{"num_hidden_layers": 22, "num_attention_heads": 6, "norm": "layernorm", "norm_place": "pre", "norm_eps": 1e-05, "positions": "learned", "attn_scale": 0.125, "init_std_o": 0.00385, "lr_mult_qkv": 0.7, "beta1": 0.9, "beta2": 0.95, "max_grad_norm": 2.0, "decay_shape": "linear", "batch_tokens": 32768, "doc_mask": false}
MLP neurons of a small language model. Each row is named by its layer, matrix (down: output weights) and neuron, and shows model dimensions 48-111. Each number is 200 + 40 x the weight over its row's rms, rounded and kept within 0 to 999.
A block is one neuron, or neurons of one layer that tend to fire together. Before each block is what it responds to, as a language model described it from the Wikipedia text at the highest values.

Head nouns and linking prepositions inside multiword institution or office names, e.g. National Academy, State Executive Board, House of Representatives, Association in.
L11.down244,223,261,168,215,176,204,222,201,201,274,241,267,241,215,227,156,212,165,234,241,128,168,213,146,185,195,157,185,268,168,153,165,221,184,182,305,184,205,225,223,232,201,247,182,201,207,228,131,225,173,254,253,166,168,102,236,276,197,242,114,197,178,208,203
L11.down418,209,201,96,237,76,183,285,208,228,255,190,213,136,263,232,198,278,195,191,198,108,134,203,189,194,150,127,186,131,157,171,217,236,259,198,153,245,203,200,163,215,161,234,189,139,140,237,130,177,156,255,182,156,241,188,233,289,212,229,189,204,161,226,287
L11.down576,151,246,229,160,206,164,173,206,200,195,221,177,171,202,190,223,191,173,267,251,193,143,193,176,265,172,230,182,174,140,182,226,243,136,106,78,158,218,178,199,164,232,254,233,174,271,215,220,236,162,208,185,237,182,189,201,169,183,213,136,177,145,183,262
L11.down831,224,349,258,230,208,209,202,146,201,243,165,226,218,214,202,221,213,254,176,168,240,184,201,215,278,228,279,248,251,256,193,150,203,244,240,201,191,207,243,268,167,211,154,174,275,141,158,210,241,142,178,173,103,269,171,260,165,180,204,172,223,247,194,138
L11.down999,149,156,200,244,243,181,209,169,233,245,219,257,208,200,120,206,173,156,186,159,255,190,195,204,179,153,163,160,197,129,170,211,161,192,162,276,136,202,235,207,190,214,181,183,243,157,274,204,187,163,145,196,150,181,171,196,254,290,222,171,178,183,209,195
L11.down1147,215,206,234,194,147,208,266,246,207,216,160,280,190,262,214,189,204,200,140,167,226,116,220,230,227,99,222,242,213,242,217,219,193,226,105,243,114,132,264,191,206,213,224,194,121,131,182,137,208,217,181,240,145,208,232,270,200,213,240,161,207,177,225,157
L11.down1292,177,205,171,239,173,212,151,215,215,212,169,267,125,246,173,261,180,247,204,238,243,225,268,147,242,214,225,195,181,230,189,213,134,145,214,196,220,134,238,110,177,208,234,195,181,198,178,253,262,187,198,157,177,224,251,223,216,196,250,163,208,142,201,209
L11.down1331,234,203,256,185,201,212,172,274,191,232,252,219,219,218,204,180,236,160,150,123,169,155,214,199,233,137,151,194,194,172,234,229,260,272,164,135,200,199,240,161,244,236,216,172,87,155,233,118,180,187,263,218,196,205,234,142,196,190,179,195,204,166,205,187

Second word-pieces of capitalized words at the start of list, table or infobox entries, e.g. S-ign-al, L-ast, E-ast, B-alt-imore; also During, death, tenure.
L6.down140,214,157,262,240,130,239,170,183,247,206,135,178,218,202,223,226,249,186,275,265,192,145,179,253,273,251,219,167,211,169,197,216,260,250,213,112,184,239,181,160,187,229,217,209,270,231,255,180,216,243,201,112,237,152,188,184,174,154,213,166,179,208,220,196
L6.down210,232,144,153,226,279,213,128,133,244,213,158,202,248,193,165,204,209,230,230,194,169,259,261,171,185,188,227,246,156,246,249,241,302,197,164,173,153,160,214,138,167,240,134,207,157,216,193,167,222,244,291,188,94,163,220,211,224,120,234,206,198,176,254,98
L6.down283,193,205,226,126,260,193,229,177,263,151,196,211,183,162,190,168,261,216,178,140,235,163,260,289,128,216,182,237,241,149,198,226,212,225,143,186,206,169,175,231,213,131,162,200,147,204,235,227,240,288,206,260,201,212,178,191,209,189,250,206,210,267,190,162
L6.down391,196,201,213,176,227,242,226,278,204,177,160,204,244,143,100,206,279,201,149,196,222,163,150,150,187,202,166,213,117,319,181,152,219,211,136,183,220,245,233,214,191,200,214,184,205,185,242,210,186,193,148,163,191,207,179,186,260,212,201,184,187,203,194,216
L6.down629,252,172,247,192,235,182,171,164,208,196,142,200,219,168,238,193,271,224,177,183,152,180,225,210,249,223,204,180,204,171,240,185,202,199,253,116,166,166,184,132,201,243,203,253,281,231,236,211,186,212,217,156,168,264,247,191,158,197,184,230,255,178,158,135
L6.down1174,237,169,210,185,212,285,183,161,185,138,212,214,217,228,217,215,214,211,165,66,134,221,173,263,145,201,190,203,132,190,170,160,171,192,187,245,209,195,202,131,196,220,144,228,189,196,270,190,230,198,195,214,148,232,248,218,193,159,180,216,245,286,183,183
L6.down1290,246,181,255,214,185,226,250,254,204,222,171,253,202,207,214,269,218,245,160,220,203,181,186,220,270,191,243,246,133,173,230,194,219,233,180,248,241,155,132,203,160,210,208,198,167,169,159,259,172,140,235,187,196,177,139,207,150,222,192,203,168,255,222,93
L6.down1519,219,269,201,203,201,242,174,245,224,225,282,204,213,134,209,193,186,231,145,282,255,97,223,229,218,250,192,175,262,179,178,166,274,308,185,177,153,174,308,224,146,221,258,178,163,155,191,191,154,146,161,191,169,214,225,194,208,169,183,168,222,189,208,290

Short vowel-plus-consonant pieces inside words (ast in Eastern and masts, and in Landscape, ow in below), plus whole words right after an opening parenthesis such as (and thus, (now.
L11.down181,197,148,202,215,216,228,183,198,221,133,179,233,227,227,219,180,125,249,227,255,246,193,197,177,195,191,171,185,236,231,218,144,239,124,192,141,249,164,230,156,111,216,250,285,256,143,246,219,179,206,183,142,255,199,252,215,227,238,221,204,125,171,196,154
L11.down506,186,193,205,188,249,213,262,231,227,152,129,258,199,207,157,170,187,116,274,209,203,206,149,188,213,184,202,196,248,140,173,195,169,175,184,171,254,90,263,177,183,199,253,192,233,239,212,192,160,222,287,233,161,197,243,174,197,232,240,177,236,149,158,250
L11.down686,284,114,228,167,285,173,176,245,205,167,205,208,157,206,269,212,266,116,188,270,252,150,253,217,229,229,242,247,213,158,122,211,223,206,137,259,189,206,243,104,215,214,180,168,157,232,228,225,180,211,92,142,129,147,221,221,246,215,163,138,216,218,172,269
L11.down773,171,163,246,139,205,182,223,189,218,253,172,135,208,163,166,206,263,196,261,251,203,239,212,269,181,216,215,225,164,135,173,258,90,197,136,252,174,123,257,186,237,203,233,177,204,219,242,287,235,240,219,255,290,214,204,243,210,143,116,215,189,206,87,223
L11.down861,210,253,200,152,199,228,282,218,249,157,217,217,217,182,241,227,173,254,248,204,194,199,136,162,166,208,218,145,121,213,131,250,254,220,216,224,200,263,193,158,225,298,213,257,228,209,193,161,186,172,144,140,187,128,198,185,176,237,253,163,188,154,122,222
L11.down915,217,103,184,231,187,144,199,159,186,145,213,201,198,206,181,190,208,194,139,178,207,114,191,208,170,172,241,178,242,220,259,196,175,254,172,247,212,161,133,258,171,147,221,204,184,191,181,223,129,191,215,266,191,207,157,214,125,181,219,217,113,264,186,268
L11.down990,222,152,167,200,154,201,168,208,179,134,179,164,144,182,232,231,113,160,148,162,187,99,205,216,254,109,201,190,224,243,216,176,249,221,262,223,206,204,151,215,210,197,106,100,205,197,155,221,133,181,172,278,259,207,168,233,176,173,170,167,119,202,173,216
L11.down1516,235,212,204,171,201,164,217,198,313,172,190,163,168,210,247,177,240,218,266,211,225,227,208,213,245,164,221,209,162,195,210,206,219,158,164,206,164,194,202,210,170,205,136,212,238,164,269,204,185,160,176,265,160,247,192,176,113,173,115,257,212,256,221,139

Bullets, pipes and colons that open the next entry in infoboxes and tables, like the dash before each year–team line under Senior career; weaker on linking words in biography prose (married to, played as).
L11.down127,185,176,140,195,132,266,276,186,162,272,134,209,243,217,208,60,231,188,199,178,216,166,161,136,182,241,195,243,150,174,245,164,191,188,202,179,152,210,147,188,198,157,187,241,213,206,174,242,166,228,126,238,167,204,213,201,196,177,230,177,228,192,136,262
L11.down179,238,208,129,204,132,221,176,163,155,263,237,203,198,214,138,160,223,129,234,174,198,258,186,204,152,195,198,179,48,220,188,214,110,184,220,254,214,240,194,175,164,161,272,198,210,248,222,262,201,221,168,242,213,173,193,218,178,136,215,116,165,161,201,233
L11.down336,254,235,198,211,220,217,198,157,259,156,149,177,253,206,207,212,196,149,218,200,132,206,214,197,181,201,119,200,219,274,223,269,177,226,208,227,162,212,237,234,129,185,207,283,200,194,175,223,178,152,184,262,167,162,231,212,200,258,225,201,211,246,179,215
L11.down347,213,236,146,216,150,199,139,171,195,227,238,231,157,171,193,205,184,162,188,235,291,157,192,120,216,218,225,213,240,232,252,186,202,242,179,240,207,171,178,180,192,166,219,189,219,190,256,229,171,130,208,201,233,262,197,284,241,161,335,207,263,159,199,210
L11.down386,183,198,175,201,149,184,291,240,196,229,209,261,186,257,211,186,197,190,218,160,165,127,213,191,218,164,223,204,202,214,144,230,289,140,203,237,265,274,225,179,159,198,236,200,255,252,215,211,229,200,321,268,172,233,185,181,191,282,245,190,67,110,261,204
L11.down1340,202,206,158,169,85,205,188,155,234,202,246,244,176,197,176,188,231,166,183,222,208,133,189,195,177,145,174,287,203,190,264,228,187,244,160,211,212,213,230,187,198,179,207,283,175,214,200,277,216,180,181,290,241,215,216,206,179,202,186,165,161,261,189,141
L11.down1467,186,228,222,209,183,269,174,185,270,256,223,246,230,172,219,187,127,191,209,168,221,215,238,214,208,234,173,189,173,237,192,229,221,193,147,211,154,220,219,235,234,210,242,170,156,287,206,270,220,118,223,273,175,246,171,198,227,228,229,292,134,198,228,260
L11.down1487,224,114,213,80,150,123,220,180,118,249,172,157,234,201,180,208,120,195,164,255,179,243,261,320,220,180,140,176,212,171,160,215,215,156,301,95,207,226,155,307,144,233,202,216,188,126,217,251,178,201,171,146,231,273,233,117,196,190,202,177,155,252,155,251

Word pieces inside Wikipedia section headings and table column headers, e.g. Source in ratings tables, Album details, Position, Biography, Reception.
L11.down28,188,201,200,211,158,234,219,146,125,168,278,189,199,250,105,171,253,177,191,110,187,217,232,115,167,196,175,230,188,229,168,157,207,237,201,194,209,228,175,262,207,260,163,168,216,209,201,152,203,198,250,132,215,193,174,171,220,209,179,177,245,308,246,228
L11.down236,156,207,193,180,195,170,189,232,163,115,300,188,173,121,137,174,238,164,257,181,194,185,221,160,223,194,174,192,245,221,178,283,206,172,216,183,219,180,154,218,217,184,192,300,235,237,163,161,201,152,127,184,231,165,250,230,151,231,211,167,237,150,248,258
L11.down441,233,147,198,208,216,283,246,226,189,179,247,192,208,176,169,159,215,218,186,202,217,198,248,188,202,191,211,199,252,267,183,172,106,211,183,217,254,217,226,210,243,137,205,244,278,188,198,237,170,223,136,192,199,172,246,190,227,195,203,142,231,235,233,278
L11.down466,182,125,188,168,185,194,116,224,192,219,192,188,238,119,214,198,161,298,225,219,235,180,290,191,223,140,242,224,164,251,163,232,110,144,245,184,203,150,176,198,230,180,286,116,172,218,195,162,248,163,231,248,114,170,196,115,195,180,221,183,193,163,181,188
L11.down484,179,190,224,110,148,253,190,236,158,158,176,167,229,237,166,281,232,192,179,170,212,236,224,219,179,151,209,237,190,193,217,176,203,160,247,197,186,176,169,206,165,205,245,160,177,130,214,171,181,168,219,222,159,146,300,273,204,177,207,167,168,224,182,272
L11.down817,306,194,259,180,175,231,220,318,200,124,206,197,284,248,229,198,245,140,157,238,206,181,160,205,202,161,131,155,249,224,145,257,199,224,207,207,214,252,198,225,252,182,191,163,143,172,229,175,203,235,182,246,150,204,211,158,149,126,194,145,161,231,241,262
L11.down926,171,271,195,201,185,252,201,220,262,203,253,171,266,237,143,253,112,265,205,166,279,225,195,219,256,149,186,186,215,268,183,204,155,189,156,286,177,179,167,218,222,215,271,165,230,182,296,108,300,197,266,172,130,207,191,197,193,216,128,179,236,233,229,243
L11.down985,132,231,207,240,169,173,198,182,170,165,158,148,157,191,143,221,232,207,243,186,175,169,211,245,268,207,193,185,214,172,146,185,251,176,228,246,251,230,119,227,190,221,172,132,246,188,248,200,165,128,217,279,175,241,145,325,230,120,204,221,128,149,240,150

The words and or a comma right after a noun in a list or compound, strongest in short descriptors and headings like singer, songwriter, actor, and screenwriter; In popular culture and media.
L7.down135,116,214,207,167,174,155,201,226,198,194,197,230,234,240,194,273,209,219,230,204,258,115,118,244,269,109,287,194,197,202,222,211,279,253,159,232,207,234,153,227,275,187,164,187,243,245,119,200,219,245,153,250,172,196,184,184,178,137,173,238,191,180,254,229

Mainly and, sometimes or or of, joining a completed verb or noun phrase to the next one, as in arrested and locked, reading or writing.
L11.down27,217,190,115,180,175,134,199,192,173,139,211,187,140,181,214,253,233,290,235,229,218,195,207,288,212,228,207,146,265,225,246,198,161,194,162,196,213,175,282,181,181,276,143,180,140,263,180,265,189,149,125,188,118,214,209,222,213,159,177,180,261,104,220,235
L11.down80,236,216,289,232,249,206,211,155,247,229,129,229,231,225,267,285,210,165,194,210,262,216,209,241,246,180,147,176,222,153,183,184,176,166,187,175,108,221,241,144,232,158,183,215,161,170,202,183,259,256,170,174,173,267,211,132,164,219,150,236,192,163,231,302
L11.down361,192,189,145,136,184,257,218,178,192,192,182,167,195,210,248,183,260,180,174,114,178,209,155,102,260,184,200,235,210,219,245,206,171,201,125,221,173,202,199,221,208,194,187,267,187,258,187,250,256,290,247,204,260,279,204,202,250,222,218,211,196,221,212,168
L11.down767,268,135,173,270,218,186,283,225,250,208,174,201,237,215,117,161,170,141,198,212,130,180,229,200,216,249,179,136,178,157,173,205,186,190,202,196,154,179,312,148,178,209,181,212,217,178,216,145,166,242,285,175,176,179,190,192,199,236,231,163,185,200,135,173
L11.down1045,253,246,219,243,190,228,204,201,214,166,184,177,274,247,196,164,168,262,239,195,237,189,259,245,243,167,197,157,188,216,171,229,218,207,164,189,139,208,200,187,198,189,196,176,241,229,143,163,203,251,178,200,292,195,220,143,188,219,173,146,264,214,278,212
L11.down1119,161,205,196,229,235,183,259,251,157,223,259,180,268,173,230,191,227,175,225,164,194,146,175,54,282,207,242,141,174,162,154,251,249,203,157,230,150,178,205,238,251,208,249,251,187,218,158,182,142,139,193,175,204,252,250,153,151,184,183,93,156,165,283,174
L11.down1277,177,147,159,181,235,200,289,231,202,221,224,232,216,351,232,231,184,155,142,187,166,216,151,206,297,229,187,175,147,161,172,262,236,224,176,184,179,186,257,212,251,205,259,229,218,186,229,153,257,211,203,109,181,220,161,162,129,221,216,205,126,169,198,252
L11.down1299,243,205,146,235,177,221,253,103,180,216,158,156,275,222,115,201,216,199,210,197,180,255,228,146,201,176,170,163,208,242,229,150,224,246,187,106,233,233,254,252,102,122,217,239,280,214,169,198,280,246,259,185,238,186,190,245,273,186,238,214,181,148,190,190

Column headers and field labels in Wikipedia tables and infoboxes, such as Years in "Senior career", Votes, Date, Time and Apps, plus career in section titles.
L6.down214,186,242,150,174,153,194,181,194,173,261,103,200,197,175,182,183,272,178,147,262,196,161,199,174,197,209,243,164,242,117,182,177,283,186,210,291,192,205,198,231,97,249,158,249,254,284,166,174,205,200,202,213,234,233,205,257,237,162,231,205,240,145,144,266
L6.down348,152,219,118,146,132,185,186,214,228,291,155,127,169,183,227,228,189,138,174,185,203,211,176,210,189,220,222,188,101,153,225,188,255,196,208,202,217,191,203,247,184,235,270,167,138,184,183,221,137,142,174,155,254,195,178,170,201,219,248,247,134,161,150,232
L6.down489,205,212,187,182,228,209,260,206,147,147,229,234,174,196,208,174,256,151,146,202,201,215,185,225,197,189,257,218,183,190,222,156,219,193,235,232,133,202,120,173,198,194,215,178,213,212,184,186,160,204,241,241,256,236,285,214,171,237,304,218,247,186,168,284
L6.down743,230,177,159,164,255,194,220,174,176,182,181,229,173,177,248,237,203,194,217,157,196,217,231,169,229,132,185,168,142,188,188,250,201,198,162,201,196,203,148,214,234,198,184,96,174,213,132,218,195,147,310,177,269,210,162,123,175,184,162,201,189,174,125,185
L6.down913,179,151,130,313,201,230,206,183,292,178,211,173,197,234,172,219,166,219,238,155,166,189,160,162,198,216,227,145,219,153,220,178,232,226,202,242,206,251,155,239,222,239,150,232,234,171,238,234,163,222,265,175,193,170,201,151,158,230,217,184,147,182,211,226
L6.down1051,185,243,169,236,142,153,236,215,232,224,142,182,187,165,186,170,188,190,220,215,250,139,146,196,245,206,236,209,185,180,206,194,261,207,182,192,201,212,264,207,188,170,211,177,178,172,185,205,219,196,106,129,211,219,234,141,177,155,234,186,145,268,176,197
L6.down1088,203,120,152,184,213,189,214,255,262,258,237,188,194,147,213,246,231,255,232,172,194,277,272,232,203,144,195,174,194,168,173,169,185,211,231,175,163,160,207,219,226,214,220,189,242,238,136,205,195,185,271,291,202,191,189,190,200,152,189,212,192,88,179,251
L6.down1446,211,117,259,221,203,182,235,218,215,232,238,216,192,224,245,251,236,121,207,157,236,237,222,174,125,162,166,239,185,223,192,237,184,188,193,199,189,223,106,136,211,205,165,194,155,202,159,131,262,170,200,195,230,232,260,133,204,228,219,193,221,171,162,205

Second subword piece right after a short word-start like sl, l, cons, h, as in sl-ight, l-ives, cons-ists, h-ors, plus words like most and more.
L7.down833,157,181,189,87,170,266,210,238,220,168,185,177,229,206,149,194,228,236,232,305,188,250,258,180,247,193,191,232,184,218,198,199,162,240,172,197,110,148,174,222,226,220,197,195,202,187,182,190,224,234,249,244,215,145,169,182,193,144,141,251,256,214,221,179

Final piece of the first word in a new line, table cell or heading, mostly infobox or table field labels like Density, Kingdom, Team, Schedule.
L7.down690,164,212,111,206,224,184,180,224,209,197,218,150,145,155,231,252,190,154,211,219,237,165,153,109,219,198,251,189,169,131,177,249,216,201,188,229,178,239,170,232,188,198,200,161,195,165,208,208,154,230,254,206,232,183,266,97,215,129,221,253,147,135,76,276

Hyphen bullets starting lines in infobox-style data lists (after coordinates, "- 1988:", "- Fourth"), plus weaker hits on first word pieces after a subject, like earned, married, high(ly).
L6.down238,187,209,184,204,185,210,207,253,164,224,285,226,145,229,185,262,227,161,229,110,231,230,217,149,231,223,168,119,104,193,222,256,260,193,159,190,205,230,152,234,195,175,201,242,209,227,229,244,171,189,236,203,223,167,163,236,159,242,184,179,227,215,170,240
L6.down267,224,238,199,141,193,204,160,245,155,244,139,270,80,197,180,267,202,128,224,263,192,204,254,184,210,270,161,185,141,236,175,229,321,169,232,183,209,202,295,222,188,152,221,253,209,159,202,206,193,214,202,166,199,196,245,198,210,263,140,220,152,226,224,216
L6.down314,215,99,182,246,259,225,203,257,179,176,199,147,253,139,239,196,275,264,68,159,207,192,186,196,256,202,178,234,177,270,183,220,215,162,210,118,186,193,198,240,199,181,233,151,148,235,245,175,189,195,233,215,126,159,197,190,188,193,219,220,171,144,221,197
L6.down498,151,218,184,285,165,174,208,245,198,225,234,244,200,181,231,167,250,172,174,157,212,173,195,170,201,222,246,188,204,229,206,288,232,227,258,160,238,195,251,170,242,215,231,181,285,191,193,138,202,195,129,185,239,248,123,280,185,232,190,239,213,212,176,220
L6.down530,203,221,159,225,208,159,185,121,216,207,275,226,253,182,206,160,211,249,238,201,178,215,146,178,189,290,194,154,180,182,247,202,243,250,213,226,146,183,189,190,203,195,187,164,146,177,202,204,192,201,239,104,178,167,167,239,221,134,267,249,260,209,156,177
L6.down572,235,284,276,157,200,195,229,232,93,215,212,183,194,125,246,192,164,173,226,188,279,146,141,122,245,219,261,115,150,146,231,250,212,212,222,194,151,197,152,278,149,161,196,130,229,230,189,283,179,134,165,192,267,218,184,153,168,224,172,161,166,184,261,193
L6.down619,168,148,186,248,168,198,194,155,222,168,82,188,135,122,229,235,188,219,151,249,213,169,172,184,239,248,230,220,210,189,171,188,267,264,210,155,244,248,182,209,114,209,156,251,191,225,192,230,183,78,163,175,174,225,163,122,211,182,260,244,184,206,199,248
L6.down713,186,210,232,86,132,213,178,218,240,155,185,280,122,162,150,228,217,282,231,275,230,163,269,227,266,203,200,213,213,184,193,113,269,141,287,185,122,219,123,174,190,209,169,196,257,209,245,195,169,182,178,190,178,262,114,206,236,244,206,202,278,134,249,181

Middle word pieces of stock encyclopedic words (census, Ministry, Congress, County, count) and the "==" opening a section heading.
L7.down19,274,138,212,193,208,254,174,169,201,256,193,192,203,204,199,156,276,254,235,179,143,212,167,252,169,191,133,199,258,221,216,200,249,223,250,225,160,155,144,131,171,211,162,165,248,250,177,211,195,180,200,219,272,217,278,129,192,117,141,204,200,206,170,194

Opening word pieces or stems of common nouns and adjectives, strongest on fund as in funding, funded, funds; also govern, progress, member.
L6.down228,208,159,186,185,178,168,220,199,132,167,147,209,172,168,184,239,150,158,184,150,234,141,194,230,231,161,227,247,213,205,228,215,296,215,176,246,189,207,179,240,217,160,167,164,193,220,157,187,209,123,213,261,223,222,211,222,150,210,188,138,135,237,175,236
L6.down230,203,139,186,215,182,173,194,188,130,140,159,183,178,162,199,264,152,150,170,165,245,132,222,230,226,153,220,245,265,272,231,207,294,212,194,266,216,207,166,237,239,174,168,158,212,244,125,202,225,127,186,277,210,234,212,220,164,184,199,143,141,242,210,236
L6.down361,230,215,207,243,194,165,186,226,102,203,166,275,215,169,170,175,235,238,219,217,240,235,172,249,173,155,163,238,252,175,204,120,213,162,152,271,187,240,129,306,170,95,138,221,153,178,215,205,206,224,170,149,145,215,191,181,191,150,192,181,194,182,220,204
L6.down649,195,141,172,196,211,190,204,202,137,147,164,204,190,149,217,261,157,168,152,159,235,129,200,199,204,129,233,239,249,251,236,220,281,200,167,281,207,197,173,217,216,154,191,172,195,197,132,222,214,125,173,231,223,257,199,212,189,178,197,143,158,199,197,227
L6.down935,163,206,183,203,281,184,231,229,217,146,201,197,195,176,193,201,257,177,220,296,199,133,141,218,184,226,217,112,228,188,192,136,264,201,238,278,204,204,287,123,233,264,279,244,216,191,186,159,206,245,182,275,198,72,230,203,218,274,143,221,202,173,291,203
L6.down1161,144,261,264,132,232,140,189,170,183,262,250,154,152,167,216,152,248,211,222,223,209,230,160,209,239,180,198,213,157,253,228,274,235,124,203,267,209,220,248,178,209,177,160,216,273,217,269,167,178,230,170,205,298,215,197,296,197,132,215,202,185,168,204,210
L6.down1373,171,212,159,227,190,194,191,136,196,216,205,246,229,249,278,201,227,215,200,211,148,243,268,182,145,157,257,127,199,213,233,161,116,167,233,154,239,252,200,256,218,175,243,184,157,281,163,199,292,126,179,177,242,157,143,182,193,239,180,174,215,128,230,172
L6.down1394,200,154,174,206,172,172,197,211,115,144,184,157,196,155,206,256,149,169,153,139,216,141,191,232,200,148,203,258,248,209,254,197,308,176,190,264,157,186,184,237,229,164,176,157,188,232,147,222,197,133,200,226,217,236,221,209,159,196,201,141,159,211,195,252